python train.py --n_layer=19 --d_model=256 --n_head=8 --n_kv_head=8 --head_dim=32 --d_mlp=704 --vocab_size=1024 --activation="reglu" --norm="rmsnorm" --norm_place="pre" --norm_eps=1e-06 --positions="rope" --rope_base=10000.0 --rope_fraction=1.0 --qk_norm=false --attn_scale=0.177 --bias="none" --tie_embeddings=false --parallel_block=false --init="normal" --init_std_qkv=0.0312 --init_std_o=0.0 --init_std_up=0.0312 --init_std_down=0.0 --optimizer="muon_variant" --lr=0.00643 --lr_mult_o=1.5 --beta1=0.93 --lr_head=0.00367 --grad_clip=1.0 --warmup_steps=200 --schedule="wsd" --decay_fraction=0.771 --decay_shape="sqrt" --final_lr_fraction=0.05 --batch_tokens=[32768, 65536, 131072, 262144] --seq_len=1024 --doc_mask=true --train_tokens=687300000 --steps=6182 --dataset="wikipedia_en"
MLP neurons of a small language model. Each row is named by its layer, matrix (down: output weights) and neuron, and shows model dimensions 0-127. Each number is 128 + 32 x the weight over its row's rms, rounded and kept within 0 to 255. Numbers have three digits each. A neuron's up and down rows have the sign that makes its largest values positive.
A block is one neuron, or neurons of one layer that tend to fire together. Before each block is what it responds to, as a language model described it from the Wikipedia text at the highest values.

Mid-word continuation pieces. Word-piece continuations right after a short opening fragment, mostly "ed" in "led" (led to, led by) and "ud" in include/conclude, also names like Merovingian.
L3.down686:152177129116174048110157107090144098184176123157139112117150122110139147090115109091154130099169097144155169081088144168131164204175202105143153123129104192155083094107156061158137122089116154124090156163149083107099086147079106156161105144116137124134052097103142105126088093100139110132158105112151126122106136044175167145167120119129108143159112155118123151086136147152184093135109

List-separating commas. Commas after the second-to-last or a middle item in a list of nouns or names, often before "and" (e.g. "vanilla, and", "weapons, and"); weaker on other punctuation and word pieces.
L14.down171:136119102111167114102108065146190160107120136088080125159144083122110106087163112110144113157099131125168149127121163125161107092131148094171081146114150081118127103122162105172210154157166179116129207098082100179180109143157136102133161115116141095098157119106059136132147153121109144124098134154068078074118125106121150132073138126109201175118158126139164118078110180079177102143146
L14.down524:108098175111116153157105145114160154153187178164110110098173064075111127136147161123118120068031161130070121138110117098124151119097153125125105162142098121139064157155111174126152133136105119105099096128129064142151205181160070148104114114181174114110129178139116101126148088079085150123027133137180089111121059158167179092143114102134126045119145091082149128106124115120150186118116
L14.down635:119127174154132124118140114156145129078105115111088106158040137154147119165032138104136081115130099104144151129119131141094185146137109105144078144162141123112065098085154111080117158115141152109126150121103154134122136107107138121073144111170107112095134170078120113141069158151088132139162071083128179148189123139134107168056157137154111119159185210148139065151163081117107154118131
L14.down687:203137192185128171110084110137140159103088130116051100122152150116135127102133152103079149108137090180114140137087148108146132111142137149109145134073139080176154168079152160131095160127150185063113137090083112094072124148153120115139143098120218082102086047125145176141071110119146120096185111148165128133146126175092176166098144101096088130148091141101124163118125114111110118131083

Mid-word pieces in split words. Middle word-piece tokens of words broken into several pieces, strongest on "ot" in football(er), also "ess" in professional, "al" in goal.
L3.down285:122114091107162097100164044063096180145069135184171148144132152141148135067120132112109114125149122157084115098103060134169177133139191123147101184104185149142112142153125126102116072151187161104119104088089163192137103083101097115150177111105112171091113085090065062113127102166156175158173110120095091157090130143105157140042099142083131120077107098136142167155113132174150169119103

Mid-number digits and separators. Digits and separators inside multi-part numbers, predicting the next digit, e.g. the colon in track times 3:59, the decimal point in 33.2, year digits in 2016.
L16.down166:165178068132139078177137094149081203144126135117128090096089154193138140148065167103178141088207146127134072112126110149129117169108137133097139107089156179114171126161096134130116127131138117170140067143141177152114098132127105109082113091097156093113100125103132177133179142136105074129131090152143100113104119149122165161149165086088145129090123104118100056100134104092132130111129
L16.down227:127154105140144162200163156133103134073111138146083094113154149143121115137103182123139140149087100132139152108092189189154123153090167113188126114149202106113049132103069169225137182191096129090078189159131168085109119113108152129100133124098109100171130135143177097088088132212126157143171122181116118123160122120112174106129083157122114115103099145149123144083156105111147114139093
L16.down415:088129107111116139096107117117173155101131173092118124153117128124126088119140137125198159137156099125115113131130112135145133120114107102100122134125158110100132129151094113140129086087096103095180131152127128100145122160225164162191129088045126161105186140114123192215197133122103124117165113153061106125122136122155141110124099127135138116138081119120134070133128065073085126142140
L16.down559:106131064143124127159139143100127158142180125093123108190098189135154150151063172144155140172150129158090155131128129130131100101091152166132134096117136155104117082125131095192139164152131075145155126099110145121108175071157076176170148114090146137063132130119128150188147140151182158060100120136129157155139074106099040131140095197095112109139149098126135125135079134136082128090111

Colons in times. Colons, strongest between digits in clock times and race results (11:00 a.m., 2:21.2), also before subtitles or list values; rarely word pieces like op.
L3.down396:083138139078090162133112143104150121121146139098118164122141108063197126134095149215137179145186148118171100217152128143134164128121144132144097085156134130131116085151104141166125154144086104094162140099056142141157116119122100118122085135122156145108082084102140162115131149140167169117173104155151087175149164146127111116148089081159152161109149096107137116076088100124085117134197

Mid-word pieces in tables. Word-internal fragments inside stereotyped words in tables and infobox lists, e.g. v-al-id, sil-ver, A-u-g, and the trailing 0 before "m".
L16.down25:079176103153104072186112145159102168141099060080119107125137142136074159130145120150131147148140134078129114128122157186117069134139176092108116081143176146156103121092163078099164175152157110177140095117126143117116091135175141183145133128136102145109110161172144060133151100087178112133156126113116130090073137037088095088156149124174127153181123152137141047181152170138083105142146
L16.down29:096111095130181116136103147116089052149103081102117158138087122087118070145146104080169165078127138163133134169093130083142155133111126158093121140102140051097117072127042061164212105151097151121199089092132099102127118159102106112189103084097146140098132122156082128141103159141067098124161130089184080205152120179175148155138141130168132217112099134135120148120140113111146188117145
L16.down548:164119089117175158179163174098072150104151123194132097097121187118105142098055079124131069121106126081111120146090178060118120122113127110096152092084090173111117103117102144128164162085134165102099103112072169077147106133097088115157153240128115102109123112157165136130077175082133128121084108210150072191152120115174042124208138138097096142159103101150187111135092132173095116103030
L16.down577:126114125106178156073152186160129157072099120143137169170142055133105085057124160095112184152122056151095101129132164110163101097136069169111132162098129112059123159105092130110110117141129090134122083098162131070175079100152108125063087145130130054116168191116147099082129127129125119081107133156171162127131136074101039131156151133141141098132110131111073131119108124126130115107168

Word-initial " d" fragment. The opening " d" piece of words split into several tokens, e.g. d|escent, d|isease, d|uring; occasionally other mid-word fragments like curr|ent.
L14.down178:116109158160113171127039111128144125128114103144153105145131118097070142121099126148128146128130080136152139147133121106142158126090111097148133060112131139097159137111132142126067110136123169116141128144114143073109131070135121192124136177183100176188165136126091112154164061107148100115105138127103112087172126125125101202127178117083164072156111156115176119095093116143135119101087
L14.down263:160125103146122120159131129109148170120105124139089118155127138154160116103142141106149110103151118138129135137114173125086126162122099137079128112109116154152200074157122070126100132193172100124240099184092126166109117122060045066111140133159060180128160075138162087162134115134135139171146160110178138134162077103118154124109176156105144104155107053123100141119126101115172154097096
L14.down316:172107104193157189136146129159161120113151122153089128078126101173128120170078105098145142116128148070137196137122166132156177113095091103153162158151127123099143136152102131118126170086169111187136159143089192141073119151135136131091150140107148123121100152104166136127155097127157147197073133101122158142100107113120116218138097078132122149152100146159125141117146180138090138128116
L14.down623:099099150153110135151123058155078113136105135133109139073134114122183150181117127110145106176111162129197201140168136148144156164090095177092056171091134112134101158080153135141065131132153130189192149148186074158162092053161122108159115143206112111077110179135132070134076079095150092078118116111162136180156109150129134130150147182176171159142102082127126114105151128127119111123115

Approximators before numbers. Final word-pieces of approximating or quantity words just before a number, like abou-t, near-ly, ar-ound, more th-an, j-ust over, plus "at"/"of" before ages or years, and the split "t" in o-t-her.
L14.down412:126099083159111136140089022138182177112122132103122106141155125101149125112171118102109088147136145140146130116138179112120131151144118127127148092117138164080063119116189150151071140146100156159149130149144113179072094124137162108138076126130097116159169137191214130105074139115118064180192148138109075128158112153116150131173119125098119092104149142137174155107086182145109106125090
L14.down452:181111157115114165120116082164156092131148101072119126093167179111179131052147137092153172176074183140138128130128072139114101107116140156151125142044067108118161154136170122148172143163141073099112105102078157136089109107150136079139088120157117093105153161108130098100196071142112192214137169064163169129120126106118144156113081161137134164134151174141138087115094128158171091096181
L14.down582:136154129093161120105137120160140107122128166081096125188113123146149163089150072152149118129167154098124143110105135187130136087094145114104087131125202121110105104122176178128181116148143127136154167167076127154106166093129096166076092075151142111187196135133099122082113145101115163177119158069100105118186161083225111120171120108141189131168207149121105132118126135096120132140207
L14.down696:066135192055099139100110101145156074092105151044107136121129117124072106110157117108132147134082134154115137145149112197112162128090131110140117159088100098165151111144106090116132092198067177120085109157108125136110096102114128096174165184140151164148096082150145076124134165162108143145128130141129094171081171101170104117062142166149096145121155113139182132169141101159126148165116

Prepositions after noun phrases. Prepositions like in, at, of directly after a noun or name, introducing a place, date or outlet (Broadway in Brooklyn, Shales of); also word-initial pieces like at(tacks), con(flicts).
L16.down62:151140100131125176232077138068150152118083131152174144179212168091182096190133146161160151169114173153083144067194124164157118094123160144130087175100095115151148143131121153192179122141137142179124134125135183131157144154067111135150176160155122061116126181154104119116130086126185175187177094096148120097145122149092166145128101116080104147080112073144158092084100207160114107135104
L16.down409:116118139164150096126143151110140124188144075093125117111134200150124100101162095129093095166156154122186129114143143143126120157183164135155126123111102072112137108154167145149123187197057155126068080139151068086147134154155084138129119091076142135140125072105153118186087090098112114100101130133137108136151071150088167138112127119220155136111151166078082128116136085152146160106111
L16.down493:141097126124125114094155120118149166096128068163132108155132135178142103088136120089109090077117109109157154167138094151126111127173138131095107171172158141075199162190114133097123081164129115120119151145176068118181146168123107144097110139127160074147074083113106059110105147093131164177167181148098095176153054077140147123124146134126104138126128088146153138118078088166112183155055
L16.down662:138128143058061109135160145157169113147074150184170125150083196141091137124143180115128081170163126054111138079142169145162144157161096057154144152096104130152135123138160155104086113123132108100097145152099126182135099124103143135117173156140102106115102095176077153118117144167107047111121059080114145121156113137128131150110159172155136166170134145141098146145153112141124189101134

Word-completing final pieces. Final subword piece that completes a word split across tokens, such as -es in tim-es, -ly in significant-ly, or the last digit of a year.
L16.down76:154121104147137057169119125114121134103098135104147112163130177121075101189121137119128156046132113058119178100172090184102149142129103136114111099178143106191200096194088091103141140116131106098176161110111106143156147085197197153164128136094117137139116112163100060126107117115123146143113114094132127152142110110176099144141113161094140164161157108118149130102144054130121166169158
L16.down547:150137170081116175127102163165172169100175152106099105125141177104095137157166126211103127069130182083105131101160098103101091152097105121140135128159178080134118147147082132174142139080085096145134127132121169155128087100139149160144078152143096095077072107159146124159084145155120180110160122149118093068166117160139086106154144121190120131145119127164155097059121035173106182119118
L16.down622:118175129039175179123197154127114093129168101144103209117148114143075132202126135079130064128165162161128159135121109124145124167149070150109160102133110135149144163102044122140166135123106110191125156151144097089080117163097086131199154167155111105140092132097099090043112124144170164149100143143115121150109129116074122139059116070105158161149170113154133132151106128114178186125117
L16.down687:148121117149148126144114098157126108119144116086131143102138140099103121175129204195101178115120123117165122139143099103171085127126121148158139121114194162119139176131168084109135154112115146146133194124160131150143151067113160126161114147233114107111164101128180121154141113112220186129110149195048139123120142132106106073158141126097189048171126124081074127135085081158133117117181

Split-word initial F. Single-letter first pieces of words broken into fragments, mostly F/f as in Film Festival, Foundation, family, film, and occasionally others like I, In, m.
L16.down65:175139143127141130087170164155145131140109086095120129131149152090047132128114092139065107129133140194180142113093155081115122197123151135108133080078096167131160162103130103120112112149109131104156097142131112125165155096192140131168152217106175165156221138117149095118117113127159110057061171109137218146195110073120171108184131128178112087138127135174092140161147151074070087130173
L16.down412:120096152193167175119214140116150123131114119109174111113109111109107136142113079173127135119107146142090115149160183149140141114097087113161056066108047137138073109094099116089139140164137196092147137157064136096123120122133096165156125188138098059179121106161091143160107116135096110134135143080170107135106140141131182169136073125098123105181125144137081182145067178143154108180060
L16.down618:101149150144122162126183148100138108137145129136054113070220112089117146103143103156065079168142164088101120111088138129133111105131107149152082073113166124144135143121148144116141138160169122086156123110100108151163136100097147129142127165153111150107072115143095167123141115134155157179112155071109130117110113051085146139144156144137147143073109059102082156110115106109146107130075
L16.down646:126134097079134079158136104050162175100093134075086073146171117153199174190094163145086075139125159146103138088163092183128141087124093154116150157123157130169164165095130149118097135139179114145135145104120168156113078174105160124120177122103145105094169153126116099151089069135150162172130173084187120151109106156096115205137030113114160174191171114109076178164147124161097128182116

Mid-number separators and digits. Decimal points and inner digits or thousands commas inside multi-digit numbers, mainly in statistics and election tables, such as 53.4, 19|9|6, 50,000.
L14.down192:168154149086116173111093107122133214124108148129141132111146091150118108168109103102139098113147169136117106156105126192138184187130111146138184086139112142134122167131121154150129162163125186100158144104104097093176129146152091162180092120120136169101168179125078103139136139060089113221167159156102142095159155118110177114129094203144086162201111145112137114159171125112096148126194
L14.down369:109158038140161086128087181115030203177132155155123157115136153157089100126071111116172105086141164116111154138143091153064080120148123147101177122088106105124137143092122151116120131120148049129144137173078190119106015124146108126142122123083098139098164074163119131153162122131104089128143114106093133122131095069125119125130154164158111113140081064142151125121126079184136127098153
L14.down650:119138084085155170099091138173098118141172095117132125112118182133172153122160169124116143189126123137134131126142129066114132101110153139123122119180159143104135142120056087191155087102134137141150169161105168097142104135202141141131145122100137169156087137173132081083206115129127054063129173129083094089091121136099109122117148072113151073134096184088098116125135139083179144141119
L14.down683:083139112133138117061131136156170145128107104137171131098226145127128104080111140112164109089150182173115183125152111090135146154110117145136150111139137073160167180118136135125122130178093109169141102155216055112144128081225161131099109126073128121159119111147090151130164128115125098110134146167073079125074180125097126133080141135143115087119127119121134155101108114065076151123130

Word-start prefix fragments. Early sub-word pieces beginning a longer word, like pro/ro in production and professional, de in degree, nd in Independent, os in position.
L3.down647:110102135178105147179086105134150159127110143086101121099150101093174164152138114136090084122109148131153162112099084146186133099142116136136134133118125134157105135159139111185118220183142094125155124142176105122255171123131101133129142146130087129126092057186127157203018148137092102126103071137129129148159089079151099133141126212149119162096126114121162186081109137100114134171147

Mid-word pieces, mainly "g". Word-internal fragments, especially "g" after re/de (registration, regulate, degrees); also semicolons separating list items and table pipes.
L16.down71:120142126119132144189152146132140105172123138145086160145100114129166085059091207125121069096080121174074115116186101091076111137068181160114125148078162092098079174098096087139076134141159139140113164102132094123175146124148183154161101133141131103114105135138120105153066209153133138077131135086098127097141186134171093116143066180083145111163107176214043101127121073148138109089095
L16.down467:102147097143200128127099172142199164098092104148156132176093180076088155160123175073071083140125103056151167159059116160172062126158155101130114156135150142152190078143169076105125063112145144114131140074071113118110092128147119074122102158117168133126165082111136160133128138167150170106172122107153133130140126152191057096091193106145106112096158112104144121099104115143111096101174
L16.down520:120197095130119124113188108118120129094085154135129138140072155171164150128067098163135124093176076107126071124199177130104171074137122096158114095133171115111155146171054120137176116154136110125127057186145168153157119087129115130116169145089180181097181152093127088115114159150091124117130114143173119127126141127134158117098160113204093136107111173092107112111127198139160141083141
L16.down680:155139119144122144104126157214114143159103172173088077124130154128167119132169146105117136073123098146119179151145118121101140164070118133165059151147133080154115117135176178152183126110115193096112134096166074159106134151147080111107190196104060089150148144085142092170172116083142033058082081179095126080190125129112167163173138073116118138134087116098150146149127166174129103128104

Split-word initial d. Single-letter opening fragment of a word split into pieces, mostly d (also w, nd in u-nd-er), e.g. d|uring, d|isease, w|orking.
L16.down14:114119097111084111164027176103126093112126104139071129130176121121079121087121082133118102090092157156152124143155159135179135144162126158125114129097101056181176130129111139137083170128114086107103096164122156192137153183125203103145139145145073208066090133151112154124120156118133081120103139107072145132171086075086124177118207106172200110120142125117135130091105145120089150093114
L16.down61:060111140138123129081196115109130170165127157156119089119212071072120114158139148143150129150125111165143124180166185113132091186095077108122111150176117134182166152151129118233122101177144154117109054144093118100127134121068153084120115106149096124116133168077084105152132109135147138111115159150037226081146128158151180158144106157049153056131167113118099108151122110128121137112112
L16.down200:098098122128173122106163107120139163181144134128114120167154098100129121119179144150117122144108089138103109088106128165113087141097075078128154104137104116098167121083127114091141176080095182053157112121140130144123090151118142086123164123084093141167158114100134177133137149155104140098139124088145086112153141121112135144101098086063125095125141090126121140131123126105157131121073
L16.down342:150147153149135159121146107148186123094116092170127103145165131074159172112120180090106158121157117199124092115149139156116149135131128192130157116138136137152131162104136157103100108126113158131178149126121131206134125087119092170090202153146079094159162153127141160101125113121099157077124118142108081108139094158068143126186100139130125106151153082080205146147139129167123097109078

Article and word-start pieces. Fires mostly on the article " a" after verbs like is or gave, and on word-initial "un"/"Un" pieces such as un-iverse, Un-ited, un-its.
L16.down117:085105143084137093136131119132174129158100072079116114114109134157050147143175113117127136134112111117148158102063111124075153121099124101153099165097128123056130090170162161190145170136145133149100144063148070113186084092132122170102159108127182157176171183126118122189146140168171177136122125137202119165095126105170097085142108119150069150125164157187116130145109138109116167112142
L16.down185:152143151128099114205106128098146115139057128153122094106127173093089121106116227138113111150135130171113111156083104128118104139157152163097164157079176144155145146082115111157095192096079146119109187080131152070144086159079129108126116119080119048062172160119161148145103124118136108105126150139108117123143135076163114144154159161161143151116191167100127177094091228166153124105161
L16.down462:109085117145145139118160129112082105067131139207152142111107101103077115128136112153133129116129110113146111073094044107107139136163141162150161109090064134168104170115135135242100125201185191102096087109113103200123120128118111064185180098126147049166117133103108090104144122156148157130162138158122122128121120133094078132132138062135132119101085128131090097120164171141131089068062
L16.down585:147132126115099120148149159113167089064136121163129091082115127112134151140172108113177133150112119091157175087121108173145133114183144170120140131093113118128059142160138141144090043080155112151095131100115147188077122112199146114100077131143142195141106203138076105115137189177102111176098154136099069115156057054081155148147124095165166157139132138141147101151129113109088186170088

Word-final completion pieces. Final subword pieces that close a word, most often the last digit of a year after "in 19…/20…" (1963, 2009), also name or word endings like Alcaz-ar, govern-ment, Alask-a.
L14.down50:115163060104144132139143079114086118057140159129143089118113154139130144156053097110116093175078084172170157143104138098100124156087155112064168104129132139121112126076157115133161187147102177078096167092102083139077131121157180115128138155091097121158116118149098062150068086119190145113149111107129112151090155124137101110124042109158083140124106152124105075121239135145147106134139
L14.down300:112102145121146154125136171099138145105137212169120153149141167146124056191087072140130172104111098088178157123142148072108111188127186139093109108149100073157151141068159155194103098199149167152119185103112115145108114103188169140125097132139151140107112155141116173104141162127139153107172095146155135101155122101181065167109112186126109141116161127178123104144122092122104156135143
L14.down465:125120140134095155172128146113094122093112185070145130135122199153166152090115170108138121111133122093156132123094143143136167109109122132043121118093212096159128184132160174127149113089080119206143149164129123113074168084148075106171163093139116163112180159133097114095161093136140178134164087144185176155144101125108176170147112116189161147150197081088090161090151098135133122156115
L14.down589:169160097153093143160119141133097098149076156086051163116115147143024167063084129137121101104131118133126144105122181080132128119096131117104141071159086152177177135143149114123158118093136160140122079131174088104083100149145145152123144151117086136132135097194098112087136134177139115139156156131159128146120133111143103096055185144134095134098162147145152107090177104096145115069145

Word-initial f fragment. A word's first letter or letters split off as a lone token, mostly f or F (f|ilm, f|eat, f|actors, F|emale), sometimes p, g or b.
L14.down183:150114106141093134106145175100108170111086185098157096118179115088157172135093124134142140158131131113112168150221104076113118087055155106153133125114172133047162101133138150093162141146143118091125138157143160185134140095134103077140135161187121196121133125212111172092118179076089122069075137103163190087172123131093150134112068188143116134154151085158111167112124164087104172136153
L14.down195:169136076088089117114151077144110142124121172124130127157184050112108140142098168186123097154166153176143124142143194087070099109133116095090092053089151116183189170097105080175147123185173166101104134077134137173138125051128112140172124096107146166146148107109079135078142086129121086112141173079172120179105080078083090141127082084106103132173122096145154140080177129149109141172145
L14.down439:149165137142131140108096094183120176161131108111185109138149154162037157152161139095099104130106094128129158067116130121125131105075142164116038100186142102181201101114113116124106146182087070111132125123117101148125115176152136127149156164132136077154143191146107151088056162178103046205129102101149179136108143111162187135109128141071106155101141162185113158145141109111110115116131
L14.down466:135066097131131103094131104089110144156166130123064125132131100075118134158086130163133052126150130175094152187120139110127085188147115106136124131094135130100182121113105128127161141140168044135145147097117123132141118155091147170179149105156111099114175139122132123066123173144141055080077189144129125156120121091174155146192110099157094092130110074177176115150129124180105103152161

Word-initial "ex" prefix. Mainly the opening "ex" piece of a split word, as in expression, executing, expected and exists; more weakly, commas and "and" joining list items.
L16.down31:164207147121135148104119125177116102133090152070041152086184148121130109097146150154163119096120159109139106105135126180147134136086093118078210112138100130115139126146176091106120141125137073067168123140099048126205143102102128113061118173146083098108131118168057113128100075122127104164104159107122118123125147107127115122092173146144146119111072110117101165095126123129186174166178
L16.down411:154138163084119109000098163070190177113163109112091077125147119099091117127115095115117160139135118236148184178122124118113089093153163110035120107076082098175115184124149075060089090145129119150130111109114130167103080140088097120141185127081146132128158121096193164127085116144055111131133139126093099138171142099114117136108066123141116147142080155120118088121114123146135119108143
L16.down445:086109182126109169120104120154134155123173127159121151142144100127122168165094105140125151076099146094136097156144170106132165081093105134159149092106164043166151123070122113126116165103119161083144167139067084157172107060160150120144123138129148159114088161143110070129100047097123144101124087205145152191120078082167157099138118115132087143129172084149152141132126107112156086126072
L16.down479:127142106155110170124153079104141120158103134066113149197142138169075144113152148115117138132140150148137174170144102091126108148111186205152091148122127129123110159134137135131120134167113099124108105046121099143120175091138098169132133156162180120162176078125146117146176138130166100093057154149189123150113125133139164074107133132153129161076121129154118136120127152116099130119142

Word-initial letter W. A standalone w or W token starting a split word, such as w|omen, w|here, w|ork, W|ikipedia, w|estern; occasionally St or digits.
L3.down350:158153146123152132138147135104156180142159176107148120145127138116144143131169124111089133116178206077074178108157081160083120092183077123142095152106167074153133140101070130112135122101130092139144127126109081113127123154119126122100123160113123096152116147119152124137140157103138194151204121165165077110160130167157150106095208129145183117108197114153116131188141137145156105209070

Mid-word letter g. Tokens split off as a lone g (or ag) inside a word, as in re-g-ion, a-g-ain, pro-g-ram; more weakly, hyphens that start a list line.
L3.down150:130149081154132125172113173153103179094109116101126122105187155225147169158151193152111103152121115189102096161140108132154118126162117129202127136136115164142132145095150145119083149093089144093064135182095169097144145142170129098158115127099110176095111077162095089123188116165159177090168146159113151159092061106155128124144115141116149142063158101137194163113136138159110097192152

Split-off initial f. A lone word-initial " f" token in words split into pieces, such as film, first, found and family; weaker on second letters like a in D-a-ughter.
L3.down346:145095129102151169116115117158231185117107145110150102184186154049120135115185134117180117118154160203179117165116137121126172053139085101099130168149115114109140155116105115147117099081145124139148137145127126117118073084100163142126116076139190108120059115177102134140113140135157104111101095138173165118120146156095154178128127046084105115087107117198108129143154112112091110220151

Space-prefixed "a" token. Fires on " a"/" A" after a space, both the article "a" and as the first piece of words like adults, appearances, April, active.
L14.down431:128202120153118133118149176084143115094116109130068051113140151160154126071120120158124169169153111124122091095091122106116118082129099141071073167094127167124110128104124150146121159111127081095173167082063131119132080133144147186123166120103144055055125143111123101100122176079205100126131144151103121111107104144126174066122125179083143165200121125152123140103110144140110180084115
L14.down440:153149045150048098179096112187095165073118206146128088137084158076130204092110154127122109140141181144119088207152117192134152158202068078153129170157155134105171114127129118156125223125191138107108166155143130100075168114157178130107171163112160199119115116114108103084091130133095125099194078125154156144133085157118099077074101149148103088141104125098151176114166095149105155133134
L14.down454:157162088136154125096187165093073131117076154174097100123134114115167112173141138189140114144124121122171102156105105151173142110101098101132128113110093134138134074208146120110142140139154169069099133108144102192157156123121179104154061117091115037151164129082096181121126134104126185132131133102104142138101159139139114180144111041164158104140147191136144141114151147123106138101087
L14.down464:108142132116148113106149114106096087146098166162139138144173149113107104118163152149128113115133148143148198103178087102135118160107124178115175130071071135158080115157135119213094083083158089115132116170125110182080130128111125090116109100096138145149104228173150103094128191137109141097091162118122080120098110094156073165153096096126165121126149130113144156116117160135135053144081

Mid-word fragments. Short word-piece fragments in the middle of a word that is split into several tokens, e.g. cand-id-ates, indep-end-ence, agricul-t-ure, chiefly in common words.
L14.down79:187090158125194088109099129102174173101144108152115141116104111131157131111120136161122128076125120126102146174109177124116109093185137139146170138106056109129086120156090153114097122161014172119149113133158143135153151126190128158158175142118085150103095122100197126133166162167134135078100099090090128103146122139114172132107122088129091180137115082091139098106031162178110133165112
L14.down135:129089111095172157190157153154122161113064139117097162100158086165150152161185109113070117101168123102134128098139127112122173099128194164159136126104155149129090159198152110119149160174133123091106137129036110124097138118186178135111093121120088135117149064173124097142125148107106125069146171153107112085112093105072165094151147152118127141087109091130166093121126145115089127161130
L14.down139:158148154134082102112164139079105106086129060154138077112084103130156154131124078156086138109110152089156150164077129134106121118139172135164141092126134130181119052126147148159109078154113111111059129199109131212129157071088148183146123155150150144122151111159153132064108125147096159092097162117141084176155136150151128071155156117086096148159151139121077088160121159054148132134119
L14.down390:159140116212130156128108120103076108104150112105134133092133104128118125158115086116116157142078109169101098079158128163121069124138154172110117128115099135096137147119124157130163139128152091087140109245109146147163115149066125118057126150095151104146093143198093088160126147144113133147176202144078174132130091134147164065129128107178109089105076082139115137106092107103132163128166

Word-completing suffixes before prepositions. Final pieces that complete a split word, mostly verb endings like -ed or -ing, right before a governed preposition or complement: Accord-ing to, l-ed by, d-ue to, point-ed out.
L16.down395:146151072093102117111118094099178121173098169035156097126182110096098120124068132139098101135117139092128125110100106156150106089089182140049119097148096124123163154146105085173104115127122099155117093063146117121153128108093115131122147136177135106159109111093109136079105147110123127076183089174189071131119094119120097100143162131160136154138154130089097143154156173136076152135141
L16.down502:130165166095085124170129129108160154068127119118120130105110141129129111148158149144095131133125140155124077103099141140139131145142216122096086086164127146138174085118150126132056133147086151127069164098158184118146187141187150155124061130138089103155130128100146047137139121140166194106146129109175114113137114052142121152114161115078067148142166151149160169112162081075171076148148
L16.down536:120076088200119112149128141105081096089138123069099140114091152157159076158120156117047117120130147131103147108183060100106092143113112138100166094137121136170080053110098160120068092160179175111141160140086082151148106139171138150094063137136138124206122136081121127088062092117193149136109174122126123138118068109102105211117139185140146107122156168094087084162137160150142123120101
L16.down699:174151081181052167138131111105107077158073109188159141123134179154153135110106140116068128123108147204148033135143128094108159091070109143125125112137138158138065116145109147109125109115092141074178138079105027145119121136134121132154129128177146103205082082114158098157111173095117114129118148184148085148113069146149139142121112153166157077126152183140104141120088180140131176110161

Reporting/belief verb endings. Suffix pieces completing reporting, belief or perception verbs before a clause or "as", e.g. suppos-ed, say-ing, suggest-s, believ-ed, kn-ow-n as, su-ch as.
L14.down203:113144146124174162131131107113166123151107056067127205151173101091156057121151142237155087091167149126158136140100118077144149059143152141108085150080088171119135096099156116162090133131152158144102210133089106124127149128071133146162127117168107130128145213108092168171123146153129058085104115160144118128139128079121101125110152107140101100113117121071138103132119151168111084105128
L14.down212:107165077115108127115156099138075119183138181073181191154162167108110101117074100092140107166107139124166188099114182064146107090090104075125140087145182163154108087092099111156113144076104165113119104137080120126124075108107196103139169120140130175123102176153132165173141098102134181152110146142154127125106198139157123118101121137129141143159168153114180167192132132094114100125123
L14.down381:158161131122180110160117125147122104111120113094118118131121158120145102159150107083107211107103150125107130140120164140176093142127114122106054111134092163098132151144171094128056081140107127057128129111153065153088202155136079150176158062155094122151104108169116113184132111141157075150162134157095075152122178098163097151104103131169142156141111116151130110125065135140142077135087
L14.down410:144181114149065091159164102124120124104117107135131106186191103143117152157144134172130139203134106085109139069107144115107157108105143129119082150107137093115101140122145140115109104136118113125188156120116122111168150110053101154176203116106196091136140162197113125167135117133133117105065126073167135156112100107116086224151065114143150104098155147039127209128136190183188112148075

Un- word fragment. Word-piece "un"/"Un" at the start or inside words (until, United, University, union, sunny, Municipal), plus a few "ar" pieces (war, March).
L3.down306:191112121127121146094185103057091118122082163121106085167095171071141157123093166116109099138170137186082122074107118220079093156115138127145102166140126163112064144168155124129107161172065192136076086126181157097141105172081082208177126134104147113070152092143134158142096133156142123127141132072116112148111101146090082135140156147033176143083098175168092143141147144152122126153139

Word-completing fragments, esp. "out". Final subword pieces completing a split word, above all "ut" in out (outside, outlet, out of), also h-im, year-s, seas-on.
L3.down294:160119138091146132087176079102107130181133112090155077161155190094130160082039158156171080115102126129144122111180163159120131119101139155117126128104110123097171106144140104167120132086161152066105141067081074137212121128173106147206159086078110108158136157106088070138161127112114080096160134172129108129180103153090107114114092137112144215158036102195090148124117093150131089173117

"in" word starts. The piece "in", either as a standalone preposition or opening a longer word (incumbent, increase, influenced), strongest after "(" or a hyphen; also "res"/"re" in present, preparations.
L3.down616:145116150104105123118116046110157147161174125127139116121105116119109082128118135151079065166104194116118125121149127157125116132152093133130120120091095172141133155150162124185108151145118104134123122158173132100252087119158180180198160083121120097139134101162114161090156096120141166116125150129091163158149120101087162088123149185112158231108143152165142131146079154098129138152183